config = dict(
    num_attention_heads=8,
    attn_scale=0.125,
    bias='none',
    parallel_block=False,
    max_seq_len=1024,
)
MLP neurons of a small language model. Each row is named by its layer, matrix (down: output weights) and neuron, and shows model dimensions 144-207. Each number is 128 + 32 x the weight over its row's rms, rounded and kept within 0 to 255.
After each neuron's rows, "fires before" lists the tokens most often just after its 100 highest values on Wikipedia text that the model never trained on. A number after a token or word is its count.

L4.down1587 [130 111 140 143  93 149  99 141 113 133  90 161 143  73 182 106 105 127 134 135 157  98 159 126  80 178 130 130 116 110 135  81 125 126  84  78 114 163 130  69 147  93 133 132  97 172 155 104 112  51 142 123 110  78 156  98 101  50  38 127  86 116 173 141]
fires before: "---|---|---|---|" 36, "\n" 31, " /" 13

L4.down1784 [114 137 102 129 150 173 129 107 116  44  97 186 165 134 162 166  95 127 183 181 125 152 161 197 104 140 143 132 113  75 211 128 140  96 148  96 119 149  97 122  61 115  96 167 167 115  90 165  78  75 153 104 107 136  95  71 149 160 106  90 133 105 116 124]
fires before: " |" 41, "s" 5, "F" 4, "(" 4, ")" 4

L12.down1235 [ 86 107 180  96 180 152 125 150  27 128  75 115 152  89 141 211 115 141 147 117 169 117 135 164 154 108 121 139 120 100  92  96 111  82 101 131 141 133 125 116  72 155  85  66 110 136 117 117  98 148 154  93 127  81 147 141 151 143 187 118 184 108 118  80]
fires before: " |" 86

L12.down713 [149 108 171 162 101  94 146 153   0 186 113 132 139 108 163 107 151 144 152 165  91 100 161 154 141 111 180 153  91 111  75 147 127  92 124 154 114 119  99 131 102 125 144 149 179 101 145 104  41 106 198  37 157 146  99  96 134 127  82  59 126  63 105 107]
fires before: "s" 98

L4.down626 [128  80 141 102  99 158 101 172  58 118  55 176 178  98 162  98 129 133 115 142 144 140 119  86 118 130 106 153 151 159 113 127 170 163 141  28 140  58 160  84 149 132 119 148  93 154 168 110 170 138 145 106 127  90 110 133 152  97 101 108 103  70 133  93]
fires before: "\n" 42, "|" 13, " " 6, "---|---|---|---|" 6, "|---|---|" 5

L4.down706 [134 111 124 140 128 131 105 111 145 161 147 133 100 135 108 117 140 148 194 153 175 127 174  89 130 118 170 118  99 116 128 139 153 156 173 186 172 176  95 116 116 128  55 203  74 116 142 161 119 101 130 172 127 129 157  98 100 138 169 182 136  82  91 147]
fires before: " |" 29, ")" 27, " (" 14, " Pro" 5, "\n" 4

L4.down834 [131 161  99 173  70 114 116 105 108 115 151 118 185 104 136 142 116 139 123 135 104  99 123 116 132  77 133 151 107 105 129 126 127 151 132 168 149 126  84 124 133 130 182 102 135 163 136 167 103  96  98 164 131 162  64  92 104 179 161 116 161  96 116 122]
fires before: " of" 44, "." 11, " in" 7, "s" 4, "," 4

L4.down994 [167 172 128  78  96 145 128 133 136  75  78  80  89 129  58 151 165 141 115 123 107  91 100 120 124 107 106 160 175  91 185 122  64 180  45 101 101 169 102  85  66 202  96  75 108 131 148 151 148 178  75 114 123 153 130 112 111 118 156 113 139 113 112 140]
fires before: " |" 57, " 0;" 25, " 1;" 8

L4.down1912 [142 132 156 135  75 156  64 123 136 150  73 104 159 172 153 123 102 130 115 150  50  57 187 155 104 121  97  94 156 129 155 159  97 193 105 123  82 179 145 139 159 142 128 133 106 158 169 105 150 170 137  75 130 112 163 118 163 111  78 125 121 154 129  77]
fires before: " |" 41, "\n" 6, " –" 5, " Truth" 4, " Road" 4

L4.down861 [178 158 107 139 160 150 121  97 141 153 151  32  81 110  62  69 136 117 153 178 161 117 137  94 102 115 134 154  79 159  85 100 170 133 104 181 108 141 126  97 122 151 126 165 131 180  89 195 130 158 170 102  76 101  83  89 108  71  88 132 159 155 131 121]
fires before: " |" 37, " February" 8, "30" 5

L12.down206 [ 92 175 180  98  64 197 116  80  42 165 118 115 102  95 149  77 125 109 143 116 177 149  70 148  80 134 139 140 153 113 195 127 100 145 122  77  98 150 154  81 120 174 137  90  85 138 120 182 123 161  99 104  56 198 122 119 103 161 149  91 143  62 146 107]
fires before: " |" 60, "-" 4

L4.down773 [183  92 146 138  99 113 127  82 137 140 142 131 101 118 119 132  99 147 113 118  70 154 118  87 147 186 154 144 111 146  73 151 109 107 118 101 108 159 148 134 123 111 119 174  96 130 138  95  98 119 177  37 101 126  95 112 139 119 124 108 118 174 158  80]
fires before: "\n" 26, " —" 10, " " 10, " 0" 5, " |" 4

L12.down1793 [ 94 107 127  78 137 126  77 126  74 126 101 143 130 104 110 203 173  67 140 185  62 159  51 105 154  94 171 122 175  74 175 145 130  76 115 160 107 124  86 134 130 145  96 134  95 130 134 136  49 125 133 137 109 119 158 166 160 102 194  90 171  72 163 100]
fires before: " |" 44, "\n" 10, "," 6, " (" 6

L4.down1977 [118 137 110 123 117 127  99 108 136 143 143  73 122 141 117  99 119 123 197 146 124   0 163 152 112 114  94 160 125 103 109  73 118 128 105 114 189  71 163  82 124  66 169  94 146 158 109  75 143 113 123  91 125 162 142 111 131 106 152 103  70 141 119  99]
fires before: "\n" 54

L12.down412 [167 117 108 155  62 119 162  89 135 192 175  77 117 120  77  75  28 126  79 150 100 115 130 116 113 120 179 169  78  64  98 120 170  91 102 161 129 130 114 124  88 121 135  90 158  85 102 133 128 145 133 143 111 130 120 123 149 132 124 162 145 153 103 130]
fires before: " 2" 29, " 3" 16, " 1" 8

L4.down192 [110 134 139 122 140 132 109 139 108  78 138 122 138  81 189 151  94 126 191  96  55 103 145  91 117 123 103 118 142 110 136 148 109 122 116  88 155  63 128 133 193 117 108 126  96 146 131 110  70  84 136 213 138 147 153 103 159 127  86  63  69 117 147 126]
fires before: " |" 52, "\n" 6, ":" 6

L12.down2001 [ 69 141  95  85 143 113 118 110  91 190 158 110 117 113  51  68  97 155  99 172 113 146 169 164 128 154 103 149 136 143 124 139 147 108 102  65 135 171 173  98 148 172 140 124 177 137 159 132 184  92 151 100 113  75 115 144  82 153 173 142 103  68 110  95]
fires before: " 4" 30, " 3" 16, "zh" 4, "ni" 4